From a checkpoint of a small transformer trained on Wikipedia.
Training: a variant of Adam for these matrices, 117M tokens.
MLP neurons of a small language model. Each row is named by its layer, matrix (up: input weights) and neuron, and shows model dimensions 32-127. Each number is 128 + 32 x the weight over its row's rms, rounded and kept within 0 to 255. Numbers have three digits each.
After each neuron's rows, "fires in" lists the words (lower case) most often at its 100 highest values on Wikipedia text that the model never trained on; "fires after" lists the tokens most often just before its 100 highest values on Wikipedia text that the model never trained on.

L8.up841:140095088133127112089189200159164120115123126111158145088099195156113115137107054122184101074084118082162108089143088112149125108114123132096105153128146172114161120115117112132160090141120128024066130193093112119060133102118104132152090126170134043110128113143143123173151067122082113117
fires in: "the"
fires after: " was", " is", " became", " also", " were"

L9.up166:140133191167173143128182173127105140170109117146113098095121145133130161104106056140159139133115087169087060114060136117128135131104154108086121150131138137123111152120119105160093138108149145088096178174097067127128169113110119111196149077152136083136157147121057072140129056098119187208
fires in: "film", "episode", "game", "series", "group", "festival"
fires after: " the", " a", " The", " f", "The"

L9.up406:141099121180119160104148115143110141160148080141158124116110134159141192145085130146107224226119152176160097095151187193110110141132163126126126085116125076127120127122098160117117164129091087128068147142162132181106134134080117158172147146098119060115117129096144152101079131117135127150
fires in: "2022", "2020", "2023", "2024", "2026", "2025"
fires after: "0", " "

L4.up467:145135179140106099161180127183166100135117121068087127122113129079115117166085109088157124117130123166146119121084100192145105086178138119052112158125086069204152147141108168130130133135116116036087179162138095086086150109130158164114121150129131116196125123142119118136140116095103118086
fires in: "the", "theatre"
fires after: " of", " and", " the", " on"

L8.up930:146150080071125123117189099117125131117129088131160135098122109094121128037162051090112122168146086123092113117184181113119074155169111163131086121151107181131165079136133104143150079154119145130094137194145085112144119135059146151135095177179130111114124137108169133060104159157144101189
fires in: "as", "which", "named", "and", "on"
fires after: ","

L8.up796:105114103116116133063165134136092144155123104113168143110145100078111094125154112073185080137120162106163134104075127141134118100162137120134221128136087126135143096141209096131140198126112159119114135105131154081148170135173143053083135105051176120170115156141110152190183084107177129123
fires in: "the", "that", "same", "nearly", "age"
fires after: " at", " the", " At", " near", " in"

L3.up699:150111106087162109136119215111072129122104128114143121092108080120146116109135116033110157185104110160176092125105100155126075108084144118065108177144137130145136134179076134164146073147127180090125088119123137155155080094100151201132141121094147144175131117133160115149179093163088121083
fires in: "united", "germany", "scotland"
fires after: " the", ",", " |", " in", " of", "ee"

L8.up667:143114136148125098051170138127104120155127131106183091113129135098086095138115019125070141126141083161132197134137135145151070120142138125106091117130101153135133122195155138048146120149118191127085170157139137142091186131102149113131123095126210071155079126140133107143135142147117121107
fires in: "a", "the"
fires after: " as", " was", " is", " became"

L9.up932:159077114162119139102124148160095186139122127096209138138122133206111198112151081153118159218157114166130133084110186130144134124101129097129147102115097075099146130123140137138133121109108120104060119132146153174122098165101103183138144200137146103108156134069142119144124100085164099142
fires in: "2010", "2011", "2012", "2013", "2022", "2025"
fires after: "0", "2"

L9.up697:122055143092107082055080108110140131180152107141176097087180123172063163177141092076140117165099117115140133100162171128135152162088100111109128132134131112194119099097138165108146166112110124094147143127124105136157144114107137170116062131119199110101128158086181109099156072149153135168
fires in: "000"
fires after: "0", ",", "3", "9", "7"

L4.up160:143118158090128110107070119116048123118159073147070148170143062108153174198176146114109145104101171141124146127148129131140129072145147141102133132124105133075148107184128149048134170154122138123121181185111136167138162086122156093137127150105174124145132140123174154120126077143160127100
fires in: "york", "illinois", "texas", "s", "louisiana", "boston"
fires after: ",", " New", " of", " Southern", " U", "."

L8.up756:148084128131158131151115112154070086134109165101065149044128128145160116134151132045176133137165125101122066118162094098145121121147140123142155089145124115140144104109100160217133113116153141132064180162160074092129201153127112135127113099123138127108111104082117120142156162116171102167
fires in: "which", "while", "but", "it", "when", "although"
fires after: ",", ".", "),"

L8.up409:150116137102192131093131174200154103130107130104081146095133180123093105138166069121144088129135104114149071101169098080158132117138108139126104077131147115138105137087103107133157092182156103096075161143135077148056148191145114193182093123157172091080098109116153093143144142130052151176
fires in: "it", "but", "he", "and", "which", "she"
fires after: ",", ".", " and", " which"

L9.up18:222156145104135125109133164097116137176162137090139091040100147141101103132116146135064164125150117088151112102146093136183080060138168120088140098050131152111120122131071145096165114085138170126106091153144160096166145151061083162166121123177220128164094172143068116156157102126137092146
fires in: "a", "an", "american", "born", "professional"
fires after: ",", " is", " an", " ("

L9.up328:158088139102113087137117115168177096126123092040133079122113172151152098159106122081147124101187068105126043103093141137124137143160121138117137106183113098159139137095175188121107111161092120064057179163124063076099190156116109151151139111104117120118123146102110078066107151102092126201
fires in: "it", "also", "which"
fires after: ".", " The", " It"

L4.up345:120137160180175079103118082138154128142143107145147092138121103188124167101151147077112170218161102149104142113114116183137140124107255108090142169134125063166144146081119175110119204157116119124113133124096169149133118142114146165120167144085131146092139189097137148193121172114150147105
fires in: "2022", "2002", "season", "20021201134806", "2020", "2023"
fires after: "0", "1", "2", "9", "7"

L8.up42:144079114087154155061070189162125130137122101076110165147110121176115111114214100060163159134155112109099141084145136127134145188089099110171090122153139129064180070146122125141112113139095110094048108154192146122098160094158076107147141149149165105147101131124182119174175111129110166133
fires in: "he", "had", "has", "who", "she"
fires after: ",", " he", ".", " He", " where"

L8.up165:156160208101146130056125088117113117157146176111101094090101122168162075127124118103165136130169121149117111086135181088145152080115114106144142102130129098057102077110120141113150170184090136105116110180125109152098144149143132114164143132111069128155111183127134085135151103162105104167
fires in: "he", "was", "is", "she"
fires after: ".", ",", ")", " when", " D"

L4.up493:148064120105144122083083123126130166155124108139147125095083153137126072167110102133165149104150124073138075131145116101164097103064100090157121104092147145115170046088132183101168123158151149103134143116112154161096165077122117122156167138103191130084153107050160093248103142141100124150
fires in: "was", "is", "a", "an"
fires after: ")", " He", " he", " is", " was"

L4.up386:171140087120152147130168101139088141157115067118100107130148096078076094178101060122137141162133130166133114101154157186118109124124131130126050111081115110073186106145088173113133164114079159141105178177147178116150191154151134143139168155195106107126097084118143107097158142128103130103
fires in: "a"
fires after: ",", " as", " of", " in", " and", "ing"

L8.up66:128109169154160160137177072091190130136138117113112126128133156185146180097121098084120189237102091177145120104126136154135121133085173105104185153099124070094176125118125192161119187159149118112084096138126160128121140162098143146096175151042149143100117177100138130179145160141116131155
fires in: "2023", "2020", "2022", "2021", "2014", "2025"
fires after: "0"

L2.up566:178085079166137123114158162129124093143129105146133108073107035086131179114129118140142138166101132100130125143110068113137121127104092123104140121153110101140126132098092126084158079160090131075129140166100150081105094113113191139107086133174125125125150166084091138104055113151163137197
fires in: "as"
fires after: " such", " well", " known"

L4.up319:204128151130113095077143091082091086185112109121066132135111116184112086105158105103136120126166118112092098137175113097194114108108100123162129115129135139135141106104130093087167134155123113151074161157154100151136186185124191087183114091124159039071127148108165134104209113173210104155
fires in: "and", "which"
fires after: ","

L8.up345:125079197116143132126100118220107053152102116086118137097106139132198155177107098126173188130155153130183080100134141125134078161111156132108130104157116113118124147145104114171214153105114159066083113167170086070068146111146143156118155128099096092080124070120102114104198137105129123148
fires in: "its", "his", "s", "their", "the", "in"
fires after: ".", " of", ",", " that"

L4.up385:163202209158161136112123101065128103145164147121091098202128108134107138109120123120131133165148111121070131096125233186143090152138129116162123163071123124120154073099179090123119191197051166147113089159154124164126147145096212087103156141093142143144110154140125151150127186142179135207
fires in: "1", "0", "2", "coached"
fires after: "–", " ", " in", ","

L4.up141:142179108165178096089145109132134108129135138132078093127071115128089176180108131085167166172130056107109150099099163197142119136123144103142112157085134153160193078100140098174183210108033114090171122136145180082086128217076118152150122117147096120162121149137070134159171134157150139138
fires in: "the", "their"
fires after: " in", " of", " at", " for", " to"

L8.up240:142065130151114052082210089133044127162108135141114100115124115135119107177132112074126124131102077163125160113116151130135103021131166105122100148129101062122153101124103175175156122124080161098150189139179101168137176141130137092087129171127151076146137159146078108163167142147090122112
fires in: "the", "an"
fires after: " during", " In", " in", " for", " At", " During"

L8.up504:155113164087129128113158097121095056111115133058156136120053155142135121082147081138165160163172100178183055072128126172144104151131133125130096129130151082103118076115083178121115110185106160112144205168078130082073169107142093158157163094076116110146102120093153111090116153118115067171
fires in: "the", "it"
fires after: ",", " which", " when", " The"

L4.up268:126066194096160055047087120152084190124116134110108086115140109112104108184137130063192114102092138091181135142172122070119142120151131128107124122106111109180143099070157158160162140107134166147126135122141127144121138152100206125145062137167153101120119136128152081157118097114100136123
fires in: "the", "a"
fires after: ".", ".\n\n", ",", ").", " |", ".\n"

L8.up445:189134101152118118133104176183133072138201120140093178122110109094154146135125131098136135150144111131134117146086176096124051120114141142129133056134129067121139100126115158150124094164156124088093158191114113110149147108140164126116159148172136125156061084083129082098064147081162125077
fires in: "4", "5", "3", "6", "7"
fires after: " "

L3.up389:137096099102184092095071077104046086151130108135080120161118125139121161119137107095187160123182135134107074109142137154125176096154139117144127169131153057166151083067163100166135124155124120075102179121108124141114184124160105201176117123068136136048160163118139115138130114131094115188
fires in: "she", "they", "he", "it"
fires after: ".", ","

L2.up559:139091115213089106115122143127109121128155097108112096074098176107110048098120088088138143171156134099117134127168089160143120090141131126173147095124142138127147089061172079108122095112124088147125168109123133058127190143130157123150094119091179135128152157106166113186111094158155111144
fires in: "which", "this", "that"
fires after: ",", ".", " of", " in"

L4.up209:158114180214156106140123117164167098123112124124122160163122150140114139115125043103182106080182118069176076079091089153133154149142154115091154119130104134155114132117085134153123108196140112100100148115059115141087149104127118143106137132131157110215132109128071100125098094093135139160
fires in: "album", "song", "band", "book", "single", "game"
fires after: " the", " The", "The", " first", " studio"

L3.up679:117068116129117101128112227131109090156094112089162195097081103114088121148126159093110196164018127119181102125083067149116109081140150127097124107145141114129123136145084141115121111110086168133108157128142183119160068084106178105116113142106139156142122151148169096146099088157093149128
fires in: "first", "the", "second", "next"
fires after: " the", " its", " The", "The"

L8.up292:191093203145141111099130095155083152116130182079108057167142143095132124152118131096109120144143104146122125152108110092110133090139113137067079134111131057151162132099123184173131201156131132097104131158127082112106130136094142138144115097122141065111137139089108122177067093108126156121
fires in: "the"
fires after: ".", ".\n\n", "\n\n", " =\n\n"

L8.up214:131034123128111146083156061126101122158129054110180070129108150193140113078124132078132209168152098085091126102114121178140131114078160103155121115095134122122137104132111153154120132136118112128083098110119184140162093076118104122074134190164142133100122134108139116125150136137153138161
fires in: "2022", "2025", "2020", "2023", "not", "2024"
fires after: "0", "9", " the"

L9.up27:178177154134141109129147134178086122207145146156125200129153131186140138101105059173094116076136111130106153116208120117136107138073124056147132080134099091132202110068134097120150099106082154073150113129114143116134180142099136096129172212071137129095165112041132171068086085076102114086
fires in: "2018", "2019", "2012", "2016", "2015", "2013"
fires after: "2"

L2.up243:165091125140170166108141154146111132116138141098141145076159148145160099098143136056100127187076104183118111116122058117112129122121143107120144105149101171197141143164108112148133092094101108165060196152193121140118165189125126187124145128143150090084093098090120146147191199165210126178
fires in: "but", "though", "although", "thought"
fires after: ",", "."

L9.up348:146091105078086156102122133146145136117102115048161120057090161134074131133096128092102161117107106169108123115091093202127153072126176116097141087139096098101100120162109175096129153147130207112103182148125109087078124108119189083131124137144196130149096139156112124100156130134142111125
fires in: "first", "second", "final", "original", "former", "another"
fires after: " the", "'s", " his", " its", " a", " The"

L4.up29:136128136120122142119147137106113112184114121085151148113097181076086143148099095072142181152126054126089114114123089191133086073101173126122143116147109055084121129187064175119119131181095128128067199159104164146107125112151172083111156138096181147135103106156097124122092085160105124093
fires in: "first", "second", "last", "next"
fires after: " the", " his", " their", "The"

L8.up423:142068168103108094099090191196177132173105159065187132137111124138091108157166103120133155124092092119150128145178146104142164108118140126134104104035153128127133145144119167096147124136118178063110132130142125203059153117138196162095049176141186107162078172079126090130137155113118143100
fires in: "a", "an"
fires after: " as", " was", " is", " been", " be"

L8.up38:140105180108115102114145076214104121181124112124092036159126155159178116173141063108191156109157123165113096118105116148138133093097125116117120129104100133148088127164144125128101161096123144097110098149167098120167143160138157070159179122077152172151143087102072154105131130101076132181
fires in: "of", "chevrolet", "other", "latter"
fires after: " one", " the", " l", " Che"

L8.up40:140170118109150142170209131171121112166174128148116134079101126093136124083141098125134128118057093152115101134185080167127136116155148123132134190078088127098122126124083142110132145100150212105082096122124115120130139120124192119143178123094169115185153157143145083128204064147072141138
fires in: "united", "new", "denotes"
fires after: " the", ",", " |", " in", " S"

L4.up664:165164098158197083095131119118133220142117140113111087110091154116090109105125154116182205193138101132124146109146136118156091074167164100114136175098113093161116135130139148160130183122058114054093105161111117117056097124111152137129167176098150110127141209107098142166061064152113152153
fires in: "the"
fires after: " of", " at", " in", " for", " =\n\n", " during"

L8.up823:168137136080175167129198106128151126173110163101142183079155151131081089130114062133119146146102133120154143121159136096162080144157125090097160101038103114134115131153081108130140130123111162125145120123078144106090181070191133122103079085087154125123101125142095114182109117102078152123
fires in: "a", "an", "0", "angle", "ft"
fires after: " is", " an", " was", " ", " at"

L8.up174:133122121096106138068137147161149130160116097086203145103067179125105151143138078116208145146125111147120142102144168115143132118177119136042107147038107153117135151118056132046137141129107150072086126134105115124061156153094152164147090218137148115129092144132105107160106070166093132138
fires in: "the", "a"
fires after: " was", " as", " became", " is", " also"

L8.up878:112128147132142153150150086104129103177170131133129071154116163154119096100159097157084162147138101155137131123138122198125137147047179103170136132105127076149121143118159203106104141126139155099130177106146158122124104148085163148139111173090172043096152136051096146158157113122048111112
fires in: "2012", "2011", "2014", "2010", "2013", "2019"
fires after: "0", "9"

L8.up668:130077217208097078105121143147097101151126121053093071108127165151137107183065135152186144161129080132147107120145095126167140114135142118111123161134148081167111122071100150122150084168141094141105166109124043069109126135120170192127161087113138137071114159096145118101148160123137103121
fires in: "the", "this"
fires after: ".\n\n", ".", "==\n", " =\n\n", "\n\n", " ==\n"

L8.up213:169169154165194085119109082153173114156200138078131088135073125130101094119098127143136174137161113107167158131073101118125099131183149139139128143119114080211112159067157181142120147149116149096086134120117144096164164149160185075141146138156128124141089107095155085177102116090126184090
fires in: "1", "2", "3", "12", "no", "13"
fires after: " ", "1", "\n", "|", ":\n", " |"

L2.up177:149175153155080020136101089075169145136134177116139135119064121107158130121083097102126117116148135087164108115184180155125120127159139133089127162099099155107122086136124037153147180092160192156140108154152172114094096149093151088174158107060082111181122130138138157099147111148121109168
fires in: "new", "liberal", "labor", "western", "news"
fires after: " |", ",", " the", " to", " in"

L8.up469:125100161167206159105167128148122076145146154115076161117147066105154134116089097149181186183135159158136139126117075104157124110154132112114130168109099140148120108205112102134119102156111115063135088141129120104120107106109129146099083093123192086185103138120111172170101145140110129202
fires in: "0", "2", "1", "3"
fires after: " ", "-"

L4.up698:123036159101188127038043122130034105140122084122109112132114114190131116102165099119190141122175098134141087120213125082109131147126123113136093139140146040176161101123157123160112098161098136132130157122114083156093177111111111127153102136148096125090149137127159174118128153111140121174
fires in: "he", "she"
fires after: ".", ",", ".\n\n"

L4.up88:211105136152085081031105128128060123161169145073105179123145025151127176132205124143130136118128127123096145145169215127157083140124105117140163111114127116104156052176193114124147128166091144136125133150108164137132114112080178070125167109128131133131107134133176174111134134124233119164
fires in: "be", "1", "0", "2", "3"
fires after: "–", " to", " would", " "

L9.up359:135130132188139167123079156147120084116106090093163134084153060104112095183119119118169128193106125132143127091129175170150076098158156132072110105146094133160122077200140137089212143104069102088066080141130104062092117136130161106125123154135145127153138130141138156161164107126116095154
fires in: "the", "their", "its", "his"
fires after: " in", " of", " on"

L8.up678:103119122153102130085081123122128217134120108128156199101070125128111103136116084138179174173142114062145145114126188095166072103127149131077124149135092136148152133109144131091150145128065095071085100159130076086092127131133128124183104175107115120125122097132097137142128112112121137101
fires in: "the", "s"
fires after: " of", " at", " People"

L8.up929:135145153159133107048137099166082076157119084116134145101116167094165075142125043096127153094111116151123140135165128155154150111154091131143078129109116122106114118091071127104158129118117150118085101166152117121117136132179136109108127135136230099120125205114119124161105112169080120144
fires in: "the", "a", "as", "an"
fires after: " was", " became", " as", " had", " served", " is"

L9.up401:152079130141187135118110127153073093120124136077132147107188109066124075185139075183144159137138144142124111114192123105127123145113154137116127095095124114094172121134153186089129160091079183093083166161146131154098118144124156140097136119161150095138090110105132128107142114081132114150
fires in: "a"
fires after: ",", ".", ".\n\n", " and"